config.toml
n_layer = 13
d_model = 768
head_dim = 64
d_mlp = 3072
norm_place = "pre"
init_std_down = 0.00542
lr_head = 0.00469
decay_fraction = 0.459
decay_shape = "linear"
batch_tokens = 131072
seq_len = 1024
train_tokens = 1375000000
MLP neurons of a small language model. Each row is named by its layer, matrix (down: output weights) and neuron, and shows model dimensions 112-175. Each number is 128 + 24 x the weight over its row's rms, rounded and kept within 0 to 255.
A block is one neuron, or neurons of one layer that tend to fire together. After each block is what it responds to, as a language model described it from the Wikipedia text at the highest values.

L10.down532 [136 133  69 134 180 131 163 112 121 112  98 110 112 152 119 137 111 101 126 139 108 141 110 138 101 151 161 149 133 131 125  96 139 145 152 105 120 115 107 109 120 161 145 121 154 150  94 169 131 112  97  76 129 162 153 183 119 109 141 112  80 130 138  91]
L10.down540 [117 123 168 152 162 151  97 155 118 123 119 110 111 107  87 117  99  92 121 154 114  86 120 144 134 114 163 150 161 163 105 147  98 131 155 134 125  99 124 163  83 145 146  78 127 135  92 150 117 127 127 105 112  95 150 142 143 139 151 139 118 170 147 167]
L10.down1362 [135 138 133 123 140 100 132 136 146  93 111  85  90 119 115 145 186 146 112 152 126 136 126 132 161 115 158 160 115 142 130 125 133  97 160 131 138 119  95  99 156  69 105 146 115 140 102 145 137 108 105 121 106 117 111 121 109 152 127 151 126  97 131 118]
L10.down2228 [142 149 178 169  94 138 168  62 127 138 129 145 128 108 120 124 159 151 119 154  92 118 123 143  87  77 133 129 135 140 127  96  95 134 150 123 142 149 140 143 154 118 113 109 174 160 172 133 150 135 101 114 153 117  92 123 144 140 100 118 149 138 132 108]
Decimal points, and sometimes thousands commas or inner digit chunks, inside numbers in data tables and statistics, e.g. 15.9, −5.2%, 40,000.

L5.down402 [126 154 139 142 138 151 140 170  91  38 113 144 148 136  95  93 118  99  85 122 105 104 152 152 111 146 130 131 134  90 137 136  87 138 110 121 101 142 140 136 129 113 163 135 170 152 127  95 117 140 135 122 100 136 117 139 156 123 119 154 161 115  96 113]
L5.down436 [155 160 132 109 172 148 161 114  90 152 153 128  98 139 121 142 141 162 141  89 109 133 150  83 133 102 123 139 137 122 132 135 133 109  99 116 107 160 119 170 145 179 145 114 163 143 162 125  84 180 138 121 115 128 125 132  83 147  92 139 162 136 106 102]
L5.down815 [ 91 133 139 115 117 100 124 124  71  70 210 165 150 146 122 105 123 115 115  84  88 132 133  95 109 114 142 155 159 107 124 132 152 113 129 156 104 131 132 119  81 124 141 152 140 103 138 116 103 122 162 116 143  92 144 100 148 149 118 136 137 141 147  94]
L5.down960 [135 111 124 145 155 168 127 145 130 119 137 112 106 155  91 108 148 129 126 140  97 140  93 145 138 114 131 124 130 164 132 111 169  98 107 147 124 165  94 109 118 118 135  71 117 118 123  98 106 155  69 150 157 135 157 120 163 144 146 104 117 107 115  95]
Place-type nouns completing a proper name, like Gilbert House, Highgate Cemetery, Carnegie Hall, plus word pieces continuing names after G (Gondor, Gore, Gulbis).

L8.down334 [158 130 123 143 145 149 129 111  94 127 141 155 101 112 135  92 126 156 123 110 144 102 114 112 122 159  84 115 115 141 118 147 123 143 132 123 143 133 134  99 154 139 121 119 142 144 128 165 170 149 143 140 163 122 131 178 106 100  73 130 134 134 164  95]
Tokens starting or inside a place or venue name right after in, at, or a table bar, e.g. Rio, Highgate, Walker Art Center, Phoenix.

L5.down1891 [157 169  89 119 140 143 121 131 126  79 160 172 119 112 100 140 147 111  92 137 130 113 149 120 125 139 121 154 171 144 151 132 170 123  97  85 132 156 158  79 142 109  99  70 115 143 128 116 138 146 140 133 113 134 114 102 148  98 112 124 144 156 105 123]
L5.down2348 [115  77 125 142 149 127 139 104 148 118 135 142 152  78 119 141 121 144 109  97 154  81 104 112 165 119 166 121 135 150 110 108 132 103 112 133 115 146 123 106 202 118 179 143 133 134 170 123 118 126  93 131 108 136 146 141 108 134 113 100 152 126 135 121]
L5.down2548 [155  79 111 121 140 144 135 156 114 143 116 101  79  95  76 118 122 122 164 151 126  89 146 108 199 172 127 110 168 116 128 171 155 151 107  95 157 117 110 141 148 158 137 119 136 146 113  96 135 113 148 107 147 122  95 130 112 140  92 181 126 176 149 141]
L5.down2556 [161 105  91 127  98 103 148 107  99 116 114 148 138 129 137 141 128 164  94 116 156  97 161 128 150 150 128 114 178 159 139 102 171 102 126 122 150 111 159 110 150 139 170 155 143 131 109 138 114 135 129 124 152 152 121 142 108 110  98  63 124 125 133 140]
The letter T or t as a lone word-piece starting or inside a word, mostly names and rare terms, e.g. T(swana), Mal-t-ese, vol-t-age.

L10.down308 [173 161  99 100 133 143 163  77 122 116 102 120 130 165 120 151 161 139 142 134 113 125 122 116 102 156  92 163 118  82 183 132  85 120 112 157 152  62  93 117 164 160 152  97 105 128 144 142 176 131 135  99 133 166 149 107 134 124 115 146 206 139 171 101]
L10.down362 [162 115 131  97 130 120  84 136 174 116 170 101 126 121 104 110 117 125 109 115 131 103 115  78  89 131 116 181  94 156 170 101 105 119 133 108 100  80 151 107  99 159 166 125 134 143 121  89  99 151 131 105 177 121 132 137 163 116  64 150 104 171 138 114]
L10.down575 [151 160 132 125 100 158 142 136 134 136 106 154 125  89 131 128 150  78 113 127 149 155  89 164 160 116 127  93 123 124 102 134 146 115 123 115 156 112 151 134 141 117 119 145 137 147  88 155 126 142 136 136 172  91 109  63  96  92 166 143 105 128 103 178]
L10.down2159 [119 103 139 149 118 126  97 125 125 131 125 133 126 140 108 123 150  99 115 102 137 122  95  87 136 124 103 157  94 141 123 133 151 134 161 117 133 113 122 131  98 114 134 122 162 144 118 136 122 146 143 139 142 154 134 127 129 175 159 103 126 121 111 152]
The first sub-word piece of a surname right after a given name, in lists, tables and squads, such as Nicolai Res(hetikhin), Daniele Sc(arpa), Jody P(ayne).

L8.down3052 [165 146 121 138 130 147 191 126  79 100 100 127 149 114 175 107 145 187 144 143 172  93 128 121 126 165 169 111 132 136 144 137 123  87 143 121 111  85 121 159 135  96 130 125 118 159  98 106 128 119 113 155 135 137  98 120 129 145 100 128 145 143 147 139]
Fires on a lone T or t token that begins a longer word split into pieces, mostly capitalized names and titles like T|rombone, T|uscany, T|ypst.

L10.down134 [145 132 140 121 125 142 132 108 105 159 118  95  99 114 115 137 120 146 148 133 140 107 131 124 135 165  79 134 121 118 133  93 121 113 137 130 115  90  90 106 170 130 133 126 116 122 145 151 144 132 101 183 121 131 162 174  98 113 170 118 138 152 134 171]
L10.down386 [ 78 126 104 121 102 151 144  76 106 132 117 137 100  60 127 140 104 105 108 110 127 134 137  99 141 151 132 137 162 117 119 121 120 113 110 146 158 155 135 103 123 154 109 145 128 132 122 147 115 162 127 127  80 146  77 140  78  87 142 162 154 174 105 139]
L10.down2193 [179 168 136  96  84 146 138  86 128 131 138 130 121 120 158 140 166 145 125 112  80 128 131  98 110 157 129 129 126 117 122  93 164 140 131 145 100 131 142 133 127 143 113 133 152 155 132 164 172 129 127 144 144 167 110 123 130 125  97 105  82 155 147 174]
L10.down2711 [141  88 144 131 114 142 113 131  82 131 142 126 109 120 130 111 141 119 121 125  97 139 151 137  97 131 119 117 141 132 104  97 144 121 131  77 102 100 155  99 132 104 113 137 134 130 138 104 112 133 111 168 141 143 135 161 121 150 132 100 117 117 134  98]
A split-off "T" or "t" that begins a word, often at the start of a table cell, heading or list item, as in T|ype, T|wo, t|orch, T|ubay.

L8.down514 [137 130 156 144 107 132 102  88 123 179 130 117  89 116 159 168 160  85 122  91 132 139 151 128 102 113 159 113 138 105 133 154 167 112 145  87 125 121 148 116 132 137 136 105 183 175  93  86 118 116 120 111 102 138 143 134 144 127  79 174 141 165 100 143]
Word pieces inside personal names, usually a surname's first piece after a given name, like Hop(per), Hend(ricks), War(ing), plus some digits inside numbers.

L5.down360 [158 190 141 119 135 126 177 134 138 125 135 124 117 152 123 127 141 134 106 122 146 180 109 106 132 153 107 103 153  47 101 144 150 118 152 114 164 144 127 148  92 101 134  97 159 119 126 118 140 136 128  93 138 122  88 144 127 132 133 155 109 134 125  86]
L5.down2020 [176 164 177 128 143 165 123 115 133  70 121 130 140 134 132 160 144 169 114 120 131 112 105 143 104  81 148  98 120 119 116 132 115  95 119 106 142 141 122 149  92 135  83 120  71 125 111 138 140 149 120 108 121 103  95 108 116 140  91 108 153 139 100 118]
L5.down2719 [150 130 148 114 109 129 113 135 139 135 153 142 161 116 102  92 125 100 134  95  97 117 110 157 158 148 112 134 153 143 120 145  84 137 145 127 164 120  80 165  70 130 107 138 164 124 131 128 126 113 156 103 160 138 120 142  87 127  98 108 121 149 162 143]
L5.down3017 [146 146 122 141 136 156 145  92 101 129 144 121 136 138 138 116 133 137 108 150 136 116 162 133 112 121 127 119 113 120 120  97 132 148 111  94  94 120 152 107 148 147 119 144 118 149 118 104 131 144 134 129 121 114 106 101 176 108 150 151 138 146 139 117]
Word pieces inside people's names, mostly mid-surname after a title or role, e.g. Dominique B-izimana, Joachim Nag-el, Governor Doug.